python train.py --n_layer=16 --norm_place="pre" --optimizer="muon_variant" --batch_tokens=32768
MLP neurons of a small language model. Each row is named by its layer, matrix (up: input weights) and neuron, and shows model dimensions 48-175. Each number is 200 + 30 x the weight over its row's rms, rounded and kept within 0 to 999.
Before each neuron's rows, "fires after" lists the tokens most often just before its 100 highest values on Wikipedia text that the model never trained on.

fires after: " The", "A", " (", "'", " \"", " wh"
L7.up484,203,186,194,208,176,130,226,213,196,174,246,201,181,200,214,185,217,156,167,215,212,196,254,161,250,225,150,253,216,211,189,193,197,177,203,243,225,194,224,188,148,255,259,185,189,195,232,200,198,198,138,253,182,184,226,229,191,166,176,166,178,209,200,230,204,251,121,154,155,169,155,206,203,240,184,124,198,172,170,213,224,170,164,201,180,227,131,248,199,191,252,195,173,219,204,178,170,202,198,214,263,207,182,194,208,205,217,220,199,174,257,167,251,151,224,229,189,218,219,211,181,228,227,179,210,152,215,208

fires after: " l", " L", " Al", "h"
L7.up78,209,203,248,200,150,174,163,195,203,235,191,234,282,164,191,176,189,236,189,183,232,205,171,212,234,195,210,214,245,195,217,196,256,205,161,223,209,220,175,199,230,243,177,251,212,186,188,121,168,240,210,227,253,239,182,237,222,156,215,194,181,180,230,190,182,196,198,235,164,249,194,213,194,219,229,180,184,163,231,224,211,212,210,158,259,217,205,206,171,196,170,155,207,183,211,204,174,232,211,260,158,217,189,212,222,213,170,219,166,230,161,197,191,225,179,228,219,174,136,132,198,158,176,208,124,186,170,242

fires after: " A", " a", " one", " The", "A"
L5.up600,234,207,184,181,137,248,235,184,152,191,280,209,163,178,275,208,179,214,174,196,196,171,190,234,225,203,188,179,205,211,133,212,182,158,213,224,179,197,200,238,214,200,241,229,213,212,204,209,177,224,149,201,236,167,206,208,228,112,181,249,201,188,210,97,197,172,228,174,162,237,193,192,211,238,200,205,227,182,166,199,210,192,205,210,189,230,225,177,214,186,229,222,168,227,200,203,201,204,222,210,250,179,195,169,207,135,184,209,240,194,213,183,214,192,195,178,232,217,142,158,219,163,239,176,191,164,185,185

fires after: " l", " cl", " pr", " an", " per"
L5.up312,253,193,163,199,236,219,189,177,196,254,236,183,150,217,174,202,165,226,171,187,208,184,141,194,261,184,194,253,196,218,136,251,148,150,242,195,217,220,224,244,201,234,243,172,226,218,182,201,176,172,169,126,217,206,196,201,212,222,184,191,210,201,228,180,211,250,196,232,197,248,163,221,229,222,224,185,219,167,172,192,189,178,200,177,137,183,126,236,223,171,197,221,168,245,240,198,178,236,178,266,207,157,230,229,223,171,242,204,215,173,211,149,183,171,176,221,227,194,223,211,209,221,214,191,207,166,137,186

fires after: "\n", " R", "C", " \"", "R"
L11.up471,236,158,247,169,203,130,232,189,147,206,193,204,226,163,218,237,220,180,199,201,196,182,168,238,222,172,194,260,201,159,183,270,201,212,191,210,233,185,172,208,225,211,192,182,215,198,201,177,260,193,153,186,179,246,219,175,245,224,219,222,211,190,166,239,217,152,278,189,157,177,204,221,215,166,218,204,239,151,211,195,189,202,237,206,181,224,159,221,168,158,189,226,266,164,214,143,190,196,184,235,182,230,191,183,220,190,203,182,217,231,172,220,198,261,232,228,171,206,235,167,163,220,178,200,200,138,185,170

fires after: " f", " F", " under", " e", " to"
L6.up88,208,210,201,174,266,199,155,179,192,199,187,190,203,199,204,228,262,212,183,180,188,188,197,225,179,161,189,256,174,204,240,174,219,210,167,149,170,191,197,186,168,167,251,234,200,219,164,211,260,240,113,232,183,221,259,168,177,198,229,193,190,197,195,167,156,205,188,196,243,186,189,203,233,234,201,220,232,202,242,197,210,155,200,217,205,139,266,157,223,231,176,198,187,179,190,252,231,177,239,243,152,231,235,213,164,232,207,183,213,207,181,190,225,163,239,185,155,188,191,150,147,233,245,199,176,260,238,166

fires after: "ct", " a", " sign", " A", " In", " career"
L4.up462,204,208,180,187,148,147,163,241,211,224,219,185,165,225,185,210,225,160,203,178,192,171,178,218,193,186,146,196,207,209,205,165,216,221,230,186,211,179,190,162,221,192,201,204,195,169,203,215,219,173,185,233,186,175,143,250,232,184,184,163,192,157,155,152,218,209,160,248,229,187,211,251,260,167,223,217,240,247,210,189,243,180,186,243,281,215,231,157,165,227,250,220,137,255,188,244,202,176,179,201,208,232,213,264,219,229,257,195,268,186,171,213,189,170,211,193,216,182,188,184,174,168,225,201,199,204,202,219

fires after: " the", " E", " al", " A", " Y", " in"
L7.up390,194,173,176,236,225,189,205,190,180,205,200,183,242,185,198,168,209,213,178,186,228,225,228,216,180,254,215,260,154,219,192,142,240,186,218,288,211,234,206,226,237,196,179,163,175,234,173,214,164,205,201,203,169,167,174,178,194,239,227,253,163,259,190,182,171,198,146,181,133,152,187,220,202,206,179,162,177,189,176,184,187,143,268,212,218,212,193,210,221,234,191,198,175,230,202,207,185,143,315,167,190,175,173,213,200,181,217,211,230,203,180,181,229,208,212,220,206,223,247,170,236,175,207,169,256,195,198,247

fires after: " b", " c", " C", " B"
L9.up273,178,255,204,243,241,261,167,212,191,218,219,232,234,187,259,186,207,147,184,208,195,206,239,197,152,238,190,151,226,218,155,160,241,138,205,200,214,181,151,179,194,216,209,187,204,205,204,201,209,203,189,204,220,210,214,171,198,206,186,180,185,195,217,156,208,190,259,214,266,203,175,170,206,178,175,221,178,172,192,210,172,236,212,186,158,209,216,141,156,176,171,210,277,227,185,215,187,169,228,257,158,243,165,152,238,164,263,206,210,148,220,154,222,120,238,216,190,222,187,203,227,214,182,162,221,199,170,167

fires after: " M", " on", "M", "om", " m", " (M"
L8.up208,172,177,238,188,168,214,209,214,160,160,202,178,237,184,185,242,203,195,171,276,208,166,247,191,244,145,229,182,202,249,214,163,219,151,211,197,219,201,212,210,218,166,160,182,222,182,196,166,176,181,156,200,163,213,230,198,222,190,220,222,195,234,201,157,154,233,208,227,160,183,226,186,234,186,155,222,221,198,223,180,308,227,292,252,241,162,222,174,259,197,237,132,180,236,205,181,234,208,203,172,187,185,209,168,142,198,207,182,234,237,203,227,217,209,189,212,194,189,162,157,192,188,206,203,204,213,215,227

fires after: " s", " S", " h", "-", " H", "s"
L11.up416,235,212,249,175,170,237,135,233,176,208,127,257,211,164,211,168,188,212,206,151,204,151,197,145,182,216,181,198,244,184,249,211,184,168,211,240,152,213,201,192,193,226,203,210,186,173,198,221,172,230,249,205,223,188,218,182,187,147,222,232,119,181,221,192,206,229,203,236,175,224,236,224,172,205,208,202,159,214,167,148,198,169,175,226,249,177,212,200,269,241,254,195,162,197,223,210,215,192,241,200,176,246,204,171,183,197,197,207,207,226,209,233,242,238,185,184,177,131,213,229,199,180,222,165,220,200,144,275

fires after: "A", "C", " (", " B", " c"
L6.up236,259,181,256,184,138,209,194,209,172,222,219,232,198,213,204,190,244,227,201,186,188,218,194,187,235,209,173,207,150,197,255,204,195,169,234,209,176,240,196,153,193,204,154,143,198,221,203,180,176,209,140,220,210,176,180,133,263,194,171,181,289,165,226,213,186,163,172,197,177,173,176,212,180,179,241,158,209,190,163,192,229,177,243,231,172,211,195,258,196,196,241,167,177,238,179,208,205,166,230,125,206,188,229,171,211,163,234,172,185,189,226,196,265,162,232,234,198,201,191,154,205,209,210,216,248,206,164,244

fires after: " a", " the", " in", " E", " J", " V"
L4.up410,227,169,239,246,198,206,206,239,234,206,190,212,202,208,212,164,157,223,186,220,200,208,210,179,200,238,197,240,166,195,211,199,144,219,172,256,194,212,245,173,243,134,216,136,148,245,191,177,119,173,199,197,196,232,195,212,198,192,192,213,194,235,155,200,139,181,161,202,191,149,209,311,186,178,197,155,211,221,199,209,235,182,135,222,178,195,236,210,206,223,237,202,197,189,159,149,175,156,248,201,192,189,189,221,213,196,196,211,187,200,201,168,254,185,185,235,225,151,206,202,148,172,213,204,260,191,140,194

fires after: " n", " N", " m", " d", " p"
L8.up546,273,195,192,223,194,199,206,192,192,224,208,200,250,162,224,160,157,197,175,145,175,217,197,245,253,232,217,207,204,228,228,162,235,208,209,185,165,186,192,255,239,155,241,231,232,231,205,117,167,196,193,188,260,237,182,212,196,185,188,209,208,171,188,179,158,198,212,169,215,219,190,195,203,218,140,200,205,257,237,232,227,196,263,188,210,217,187,194,178,170,143,173,182,251,170,229,185,197,197,193,187,186,194,194,220,143,219,173,182,185,179,227,155,243,201,162,248,193,272,226,193,213,155,173,203,141,187,175

fires after: " in", " ac", " under", " to", " In", "In"
L6.up44,167,212,262,174,210,132,205,184,242,171,109,194,217,209,198,183,165,200,249,247,170,182,195,173,238,158,224,193,175,178,207,198,200,218,167,162,217,192,201,208,176,186,179,210,194,202,206,212,190,147,207,215,234,233,192,167,225,216,174,200,188,145,173,191,163,180,221,219,177,165,183,197,161,189,240,220,216,187,222,173,256,237,167,198,250,202,235,221,202,191,270,169,183,137,188,155,167,175,212,162,170,187,202,188,211,227,180,237,178,223,199,164,258,198,202,229,193,161,192,193,160,217,227,124,164,238,228,238

fires after: " of", " to", "or", " for", " a", " In"
L4.up508,224,238,235,147,180,168,188,270,215,210,208,191,200,137,204,238,201,195,222,173,199,179,163,177,203,205,176,244,202,173,253,179,162,237,167,190,195,181,229,213,217,186,209,147,142,205,218,213,172,205,138,234,240,196,166,224,195,200,249,226,135,178,150,129,182,154,227,225,205,172,205,173,214,200,252,179,181,256,172,213,194,226,191,160,223,212,236,188,154,209,209,222,171,199,195,227,203,154,255,192,254,185,152,172,224,263,234,219,217,254,203,183,196,172,267,182,208,201,211,170,214,215,172,214,220,194,204,191

fires after: " m", " M", " im", "m", "om", " O"
L6.up2,152,173,171,177,244,250,168,172,205,196,216,220,226,142,194,242,186,219,184,194,154,214,223,244,228,269,212,202,191,157,161,166,223,170,267,225,214,213,167,245,194,231,236,174,248,274,150,212,213,161,192,170,163,179,215,200,234,162,192,169,182,200,197,196,165,176,236,172,186,227,213,187,229,172,144,206,241,166,225,196,220,178,178,203,208,188,193,200,187,191,211,200,188,238,170,200,144,184,215,205,189,152,194,214,240,178,164,183,157,207,213,254,181,202,212,241,183,238,223,162,238,179,203,180,239,240,210,195

fires after: " R", " Sp", "R", "sp", " sp", " r"
L8.up81,203,181,185,174,203,163,248,222,219,202,230,188,225,178,261,187,200,225,194,186,205,212,200,209,198,145,218,179,218,164,166,202,233,230,216,171,161,173,221,193,230,150,214,227,236,167,180,232,209,154,220,180,179,192,225,180,238,214,221,219,260,237,180,187,180,166,244,219,256,253,172,113,160,159,178,165,197,148,187,219,199,216,208,152,160,237,192,206,202,218,206,206,205,212,218,144,243,206,189,240,171,238,232,182,260,182,219,180,185,196,180,170,200,232,231,220,212,244,260,175,116,193,170,197,236,180,193,223

fires after: "ur", "ak", " la", "un", "h", " Al"
L8.up653,228,185,210,250,214,219,189,198,167,226,159,235,207,222,230,165,184,274,180,253,254,223,173,194,232,212,210,201,173,165,176,158,210,198,234,232,240,207,170,180,206,233,209,184,243,197,250,165,193,221,218,195,193,205,192,261,240,236,180,239,264,210,254,128,203,246,216,222,144,182,166,164,189,217,212,229,198,182,194,235,181,190,182,161,194,195,191,132,151,221,240,152,164,202,227,180,155,181,236,228,202,170,205,180,226,219,154,272,213,172,168,247,192,177,160,193,280,174,168,202,224,214,237,229,204,217,217,205

fires after: " S", " s", " L", " Ar", " Par", " reg"
L8.up15,150,178,129,207,214,244,211,233,166,172,217,181,175,159,233,227,206,240,143,195,215,192,183,177,222,219,183,202,213,225,233,215,197,212,212,244,200,196,189,202,190,211,175,212,187,164,183,231,204,198,192,235,181,173,229,238,222,223,235,169,257,220,156,174,199,156,200,138,236,189,205,182,183,270,235,204,203,205,203,240,216,216,234,174,189,299,210,167,169,146,200,255,253,201,261,232,213,225,188,157,179,207,213,194,176,206,180,212,194,204,251,244,212,229,180,245,229,178,226,225,179,202,185,215,211,210,187,208

fires after: " f", "vious", " w", ";", " deb"
L5.up34,196,196,147,242,220,169,212,197,212,210,230,237,173,190,185,191,241,166,227,266,228,201,240,165,161,218,190,239,212,244,213,188,206,120,184,244,203,245,175,202,198,157,183,197,160,222,138,173,199,251,205,223,198,206,203,189,146,199,155,176,200,174,174,203,197,194,171,182,214,200,150,170,204,156,207,229,224,207,195,190,191,228,189,179,229,171,195,199,226,167,226,217,197,165,148,195,180,154,180,203,232,166,232,243,219,147,165,171,211,189,178,197,206,161,189,190,174,227,211,212,221,176,299,193,266,239,220,189

fires after: " O", "A", " M", " A", " S", "M"
L6.up104,233,193,183,185,202,289,249,209,159,187,166,187,207,221,176,186,227,250,141,180,202,200,210,260,233,247,184,210,228,197,258,152,198,220,193,185,210,205,197,239,240,144,177,144,183,167,180,216,192,212,239,193,217,211,192,198,202,190,176,192,213,188,185,162,194,216,244,280,208,148,151,202,226,174,237,176,230,209,177,204,220,165,228,176,219,137,159,214,137,167,199,177,167,184,189,162,207,190,295,222,216,207,161,225,190,215,167,182,186,234,177,218,232,250,228,190,207,233,201,174,214,170,137,240,256,172,193,197

fires after: " E", " e", "E", " ear", " sub", "le"
L9.up571,185,227,213,189,220,216,225,214,117,230,229,187,210,166,170,173,189,213,155,110,213,166,207,251,228,225,227,180,131,178,211,181,224,192,235,182,180,193,224,206,167,200,215,152,160,215,184,265,184,228,231,194,225,200,223,221,243,187,181,207,197,173,188,238,263,232,173,166,229,220,138,189,179,191,285,253,203,182,182,184,157,167,208,229,171,200,153,160,245,188,202,188,249,141,222,187,192,241,199,179,231,178,214,209,209,203,162,188,223,234,207,178,164,234,208,151,214,211,192,175,185,213,153,227,237,195,176,199

fires after: " A", " I", "A", " B", " Is", " P"
L6.up505,227,196,230,178,156,217,255,239,128,226,225,145,212,193,239,210,185,255,159,193,194,214,228,246,187,210,182,202,194,182,273,195,198,219,183,154,192,192,187,159,160,198,208,158,146,200,249,265,137,232,166,234,190,180,187,174,176,183,250,218,228,155,230,151,192,151,217,162,159,171,237,173,177,192,194,156,177,241,217,191,237,212,170,205,151,178,250,202,212,214,226,208,174,225,181,201,211,224,219,159,211,216,196,238,205,192,245,209,220,232,222,142,223,239,205,215,192,248,201,136,178,195,152,187,218,208,202,201

fires after: " C", " c", " the", "C", "==C"
L7.up420,197,211,157,175,249,200,210,246,213,217,263,206,214,156,177,184,180,198,184,273,219,221,211,168,204,210,211,192,141,194,162,220,171,271,199,187,179,151,175,209,167,215,202,212,165,218,207,235,204,230,162,180,215,223,205,178,160,156,209,155,207,249,193,243,236,201,215,191,210,162,217,199,212,197,158,221,265,161,220,145,247,214,181,122,192,206,206,211,171,199,170,208,169,226,172,146,159,208,196,148,205,254,235,219,195,158,175,169,224,190,214,220,246,241,156,199,180,233,147,172,182,169,197,247,241,195,163,205

fires after: " the", " a", " St", " The", " inst"
L6.up313,186,143,174,242,233,230,220,208,177,210,226,151,182,181,206,203,231,229,157,263,194,219,230,186,164,172,197,217,178,189,226,172,232,134,228,259,160,182,167,193,211,210,194,196,217,209,236,239,242,183,204,218,205,239,200,201,186,186,266,217,202,191,144,218,224,183,176,147,199,230,213,183,229,203,187,164,193,159,246,183,170,225,206,155,223,157,165,190,179,173,225,193,132,242,210,152,188,206,216,253,234,203,234,220,174,290,211,231,184,176,173,200,156,231,163,175,237,196,213,189,241,252,239,162,181,157,135,167

fires after: " one", "le", "ne", " some", " sh", " The"
L6.up622,224,229,217,203,197,229,189,260,205,235,268,194,164,202,221,165,196,181,185,231,183,217,226,212,230,206,180,182,198,222,159,166,218,173,199,167,188,257,151,177,178,215,286,234,216,180,178,241,198,237,200,207,150,233,203,222,224,192,193,234,228,202,231,192,223,223,198,190,207,262,213,184,221,173,187,166,157,171,204,158,176,225,212,209,167,230,198,198,244,172,142,236,204,163,165,237,178,190,239,187,229,129,248,179,215,229,237,187,179,150,169,185,245,199,172,236,197,220,185,165,183,160,178,176,196,200,206,202

fires after: " m", " the", "em", "m", " The", "ew"
L8.up5,177,203,136,220,211,191,176,207,179,238,186,194,193,161,199,207,248,207,176,216,209,207,225,194,197,268,171,208,197,239,164,158,151,165,183,188,242,206,180,189,256,201,246,212,175,241,232,285,220,157,178,159,182,217,212,163,165,211,198,225,193,239,176,216,231,227,229,203,203,251,183,225,218,171,216,183,247,187,210,238,270,195,160,154,222,154,208,179,183,145,262,148,145,210,232,173,185,195,198,196,210,157,222,192,197,242,236,226,173,206,237,177,209,187,248,209,223,254,227,185,137,226,211,240,227,212,165,169

fires after: " l", " B", " P", " L", " c", "L"
L5.up670,207,208,151,185,230,241,211,197,163,188,164,170,216,200,245,194,194,200,208,213,235,211,208,257,217,185,244,233,176,200,260,219,226,180,142,148,139,208,217,234,211,170,223,144,197,225,234,241,175,180,168,197,230,187,151,224,249,200,193,190,183,133,190,168,175,193,187,200,281,239,220,178,175,170,198,209,224,222,193,244,214,185,186,174,131,163,186,237,164,153,204,187,166,220,148,150,196,206,214,205,178,230,163,180,176,211,252,236,191,208,186,180,206,188,196,142,195,218,219,218,177,264,178,203,210,186,174,195

fires after: " sh", " R", " Sh", " r", " Z", " H"
L11.up4,183,172,235,137,181,175,168,205,141,153,216,222,202,184,238,170,163,226,220,152,221,169,207,192,176,191,161,241,209,188,206,148,198,206,242,252,192,175,205,158,234,224,220,206,206,193,182,185,227,132,232,189,241,241,242,213,205,176,191,227,222,233,210,186,209,162,185,227,191,187,198,155,163,190,187,170,174,218,214,143,192,178,204,194,214,225,193,223,205,166,199,167,199,244,233,164,240,179,150,154,190,261,229,193,267,234,260,249,154,239,212,181,201,190,206,171,201,193,242,220,236,228,204,235,231,228,159,203

fires after: " S", " m", " M"
L9.up502,193,184,170,226,190,221,215,248,175,245,237,195,246,165,177,237,150,199,187,159,202,159,228,163,226,230,234,252,212,177,170,163,211,215,204,203,153,170,200,204,196,230,193,170,241,239,222,142,178,196,211,205,181,183,167,163,201,176,185,165,174,195,209,189,179,208,205,176,223,205,257,202,138,134,199,244,185,255,190,203,249,162,235,219,231,170,251,216,221,153,233,183,173,231,234,188,188,210,219,227,144,212,181,170,169,208,204,201,183,185,188,275,214,207,196,200,224,159,222,164,224,137,194,198,241,176,164,199

fires after: "p", "m", "es", " t", "em"
L11.up187,255,181,161,213,259,188,206,257,175,185,240,130,200,132,188,170,198,213,162,188,199,220,177,177,230,211,155,172,255,249,178,213,184,186,161,206,200,254,197,134,203,192,243,210,223,266,181,179,245,214,217,186,186,188,202,146,189,209,134,189,166,233,213,141,239,200,229,209,148,234,209,220,193,194,194,155,158,197,157,225,207,185,162,214,237,171,232,204,242,157,273,225,155,222,238,187,219,190,202,193,181,219,178,212,239,185,237,191,155,205,198,257,202,230,196,204,204,168,250,226,205,235,190,184,213,192,204,224

fires after: " f", " d", " F", " a", "l", "w"
L6.up381,206,174,251,245,211,168,201,194,140,222,219,225,269,235,194,207,163,257,179,182,201,190,196,191,215,165,181,197,160,165,225,172,233,198,163,196,258,218,174,188,202,179,226,214,216,204,216,132,234,220,193,218,210,211,166,137,225,220,257,210,224,199,147,187,211,203,153,194,214,219,199,219,180,241,170,195,192,146,232,203,233,221,181,135,226,292,165,170,233,162,237,198,171,157,207,211,236,216,165,203,168,236,191,216,210,219,166,198,188,152,228,144,181,204,206,226,168,203,187,248,149,219,202,194,170,183,210,188

fires after: " In", " in", " s", "in", " ex", " p"
L13.up64,240,201,194,167,224,194,161,240,250,183,187,168,190,179,223,194,200,183,231,220,195,227,228,227,203,157,252,195,231,229,169,190,201,246,226,220,240,165,204,167,209,193,221,240,215,214,206,174,184,150,180,205,207,210,136,177,210,214,172,143,182,200,166,154,168,201,227,128,151,216,229,248,154,159,183,296,207,173,159,183,164,228,185,169,219,195,212,238,198,212,301,236,179,193,251,192,216,240,206,165,122,201,175,228,180,183,207,220,186,201,254,207,220,204,194,175,203,210,192,179,198,163,196,189,215,219,161,237

fires after: " f", " U", " F", " o", "p"
L7.up247,197,159,193,151,250,185,151,173,153,175,220,259,228,221,215,191,205,188,191,233,232,143,239,206,172,209,236,240,172,170,190,139,181,189,149,173,223,241,209,201,185,135,243,187,193,179,168,149,221,222,199,161,192,212,218,187,192,192,224,244,186,252,184,205,196,200,183,204,193,221,170,203,192,220,235,176,214,217,191,189,251,238,192,204,204,206,235,185,214,151,205,209,174,277,224,197,185,148,131,214,194,150,202,220,198,223,176,218,213,188,203,203,211,205,212,239,151,187,147,208,146,176,220,185,180,251,149,190

fires after: " L", " e", " l", " an"
L7.up408,245,208,192,197,261,225,211,192,192,203,225,208,241,240,216,149,190,245,168,179,211,186,159,164,258,241,158,180,257,225,233,219,217,190,179,198,198,222,216,173,222,211,208,192,229,237,234,205,168,179,185,203,232,210,187,210,234,134,242,187,190,197,180,188,147,197,174,231,222,163,179,223,189,223,217,185,264,150,199,201,167,193,175,202,140,234,203,265,156,173,227,187,165,200,215,205,192,225,241,211,183,166,177,269,171,199,234,197,236,222,153,173,176,163,246,203,204,221,239,214,218,166,175,233,250,201,184,219

fires after: " P", " Gold", "ort", "el", " New", " L"
L9.up39,184,169,200,215,199,193,194,227,164,219,182,183,195,187,237,217,164,184,170,234,222,208,195,227,164,202,221,249,187,254,218,153,181,260,199,148,193,206,243,219,179,164,200,155,178,219,206,173,137,204,186,212,232,202,166,216,194,210,279,199,185,143,191,174,193,228,154,224,224,206,227,237,210,243,217,247,233,220,208,197,239,220,190,181,135,234,174,241,172,217,204,229,167,213,188,192,169,187,218,243,219,191,172,221,189,201,178,200,165,198,219,235,169,145,164,182,148,166,180,177,179,160,204,226,196,193,207,156

fires after: " B", " M", " Bar", " b", "B", " S"
L7.up605,187,204,209,180,234,244,234,243,184,233,193,213,189,209,250,225,207,230,192,197,204,148,174,160,207,259,121,219,165,222,180,198,225,202,234,193,191,148,221,275,185,201,186,190,216,181,271,187,149,239,211,224,227,181,184,130,180,201,253,227,160,165,234,209,198,146,176,218,205,183,235,168,202,214,186,192,181,222,207,195,230,143,187,211,205,186,229,197,218,191,237,215,165,235,160,203,151,119,244,223,215,155,194,228,177,182,154,201,197,185,191,207,208,207,214,144,212,207,178,210,216,198,204,214,239,133,189,214

fires after: " M", " m", "M", "m", "-", "ap"
L6.up153,191,168,206,185,185,241,220,223,175,183,218,231,187,180,227,166,174,223,243,227,211,207,317,260,240,160,189,215,268,226,273,162,231,182,204,227,136,216,197,225,179,169,218,180,186,166,183,206,217,175,227,204,253,195,212,147,214,142,178,162,230,203,234,190,163,184,214,235,204,157,216,206,196,211,231,274,246,151,205,179,221,195,188,219,214,130,193,169,167,202,192,237,181,256,158,218,225,181,235,211,195,167,212,265,184,196,235,183,156,166,184,194,205,175,178,165,175,236,179,184,204,167,168,172,209,166,202,155

fires after: "em", " m", " requ", "v", " T", " t"
L9.up566,194,211,146,167,211,236,214,228,249,216,265,146,164,181,231,229,212,231,185,174,157,196,248,214,199,223,179,214,167,253,203,170,180,175,249,185,186,199,217,184,237,235,186,258,211,166,183,249,242,142,191,154,141,182,216,137,211,159,164,196,184,249,212,212,224,202,243,215,244,192,160,271,180,186,206,221,213,205,203,196,235,191,209,163,205,219,182,194,183,184,214,172,145,230,215,249,188,154,152,252,200,223,163,186,143,209,130,198,204,251,245,150,164,244,218,191,217,201,192,205,225,235,199,187,221,189,188,169

fires after: "c", " in", "t", " ac", " Con"
L6.up545,197,179,220,171,206,234,244,185,229,213,132,253,248,217,234,197,180,159,178,228,232,227,197,170,188,220,198,217,190,182,172,161,203,243,180,171,216,209,189,210,193,225,252,198,170,278,221,244,226,120,180,187,202,221,220,207,234,230,217,193,201,230,205,193,219,186,187,236,123,162,192,183,174,209,210,218,260,187,173,213,237,191,250,189,249,174,205,202,195,237,185,177,211,164,189,189,256,193,198,171,247,219,170,122,184,185,173,205,207,200,152,179,220,133,185,178,163,206,193,125,164,164,182,223,193,205,219,248

fires after: " f", ".0", " w", " s", ".3"
L5.up258,207,213,186,229,211,162,176,201,191,200,195,223,207,228,180,179,188,147,222,220,163,197,205,167,151,222,229,243,206,256,174,228,187,195,206,181,166,195,185,206,229,217,149,201,186,198,148,174,216,177,198,195,221,255,229,169,193,197,200,204,201,188,197,209,230,201,158,195,266,253,183,192,201,198,219,176,229,205,243,204,187,184,136,161,247,198,223,216,271,209,229,175,130,194,193,212,171,168,176,190,223,194,237,220,177,233,124,196,220,169,185,224,220,189,213,227,216,191,197,188,195,175,270,153,221,236,120,220

fires after: " h", " H", " occ", " s", " sh"
L9.up281,199,188,234,188,220,178,217,267,189,221,197,216,245,210,188,232,128,220,192,156,187,196,190,146,163,221,205,255,189,184,206,140,183,231,182,218,217,160,204,182,216,201,147,224,211,213,265,195,195,200,218,239,244,248,220,186,159,205,177,205,161,191,179,148,194,185,191,191,268,213,184,206,128,213,199,220,189,248,228,189,219,178,221,150,242,195,278,189,148,187,281,179,164,194,234,246,254,198,195,203,193,248,253,186,216,182,228,184,138,225,177,185,203,161,231,182,196,191,205,229,173,201,201,172,176,219,170,153

fires after: " pro", " the", " ex", " C", " c"
L7.up282,219,238,205,216,191,227,197,191,219,248,223,259,220,184,213,195,179,135,185,238,213,224,208,216,170,274,219,158,196,203,160,182,174,194,174,207,146,225,183,189,163,198,209,248,167,224,192,202,165,207,168,233,206,216,166,215,167,178,187,132,196,227,191,163,173,208,237,193,184,164,159,204,190,197,173,158,257,183,169,168,183,220,243,154,193,213,175,197,217,225,186,225,212,240,235,210,163,225,197,228,214,246,203,232,161,221,197,227,210,192,239,164,203,168,172,138,140,207,198,201,218,189,213,214,152,208,125,201

fires after: " de", " El", " re", " Re", " con"
L9.up550,186,227,217,209,234,196,238,185,227,132,185,178,245,184,189,145,186,238,176,172,247,158,274,175,216,187,222,192,179,192,167,175,216,199,185,215,188,193,200,225,252,297,186,234,208,210,166,180,200,173,223,157,188,161,197,218,155,170,184,235,198,234,256,245,213,201,202,166,225,167,229,157,210,202,127,240,147,190,202,197,188,174,166,215,236,230,188,191,205,192,210,199,134,218,207,223,162,229,200,183,223,182,241,245,207,186,212,211,197,172,242,207,208,219,196,167,186,132,247,255,205,198,255,198,185,171,120,191

fires after: " in", " In", "ubl", "ur", " ass"
L5.up331,155,167,231,218,184,223,172,226,210,231,187,243,196,191,224,172,155,219,275,248,201,251,214,194,185,170,208,156,192,193,150,171,212,202,236,191,201,118,247,274,160,200,214,166,189,177,135,189,205,103,197,222,256,223,202,163,253,204,196,237,169,176,201,169,232,205,203,205,184,148,174,174,198,189,183,193,235,154,225,173,204,204,181,167,206,206,192,201,134,234,239,134,213,165,208,160,178,201,228,241,212,218,230,234,189,222,147,235,219,237,203,221,195,239,223,176,214,169,179,233,155,201,175,217,217,180,196,193

fires after: " (", " W", " Pre", " \"", "C", " Th"
L5.up281,233,195,269,223,166,110,227,200,198,190,254,232,204,186,227,230,216,142,174,203,192,245,135,162,217,203,211,235,204,183,199,220,216,210,157,213,218,181,203,221,179,224,249,230,202,187,238,199,239,178,232,223,225,137,186,190,260,193,213,215,220,181,194,228,198,175,203,164,239,162,159,234,206,210,146,168,212,190,202,249,215,189,192,203,220,198,248,209,145,168,225,129,192,177,217,197,203,165,226,181,154,222,165,180,208,252,221,196,229,183,198,208,200,168,221,229,250,220,228,185,192,173,233,194,238,172,144,159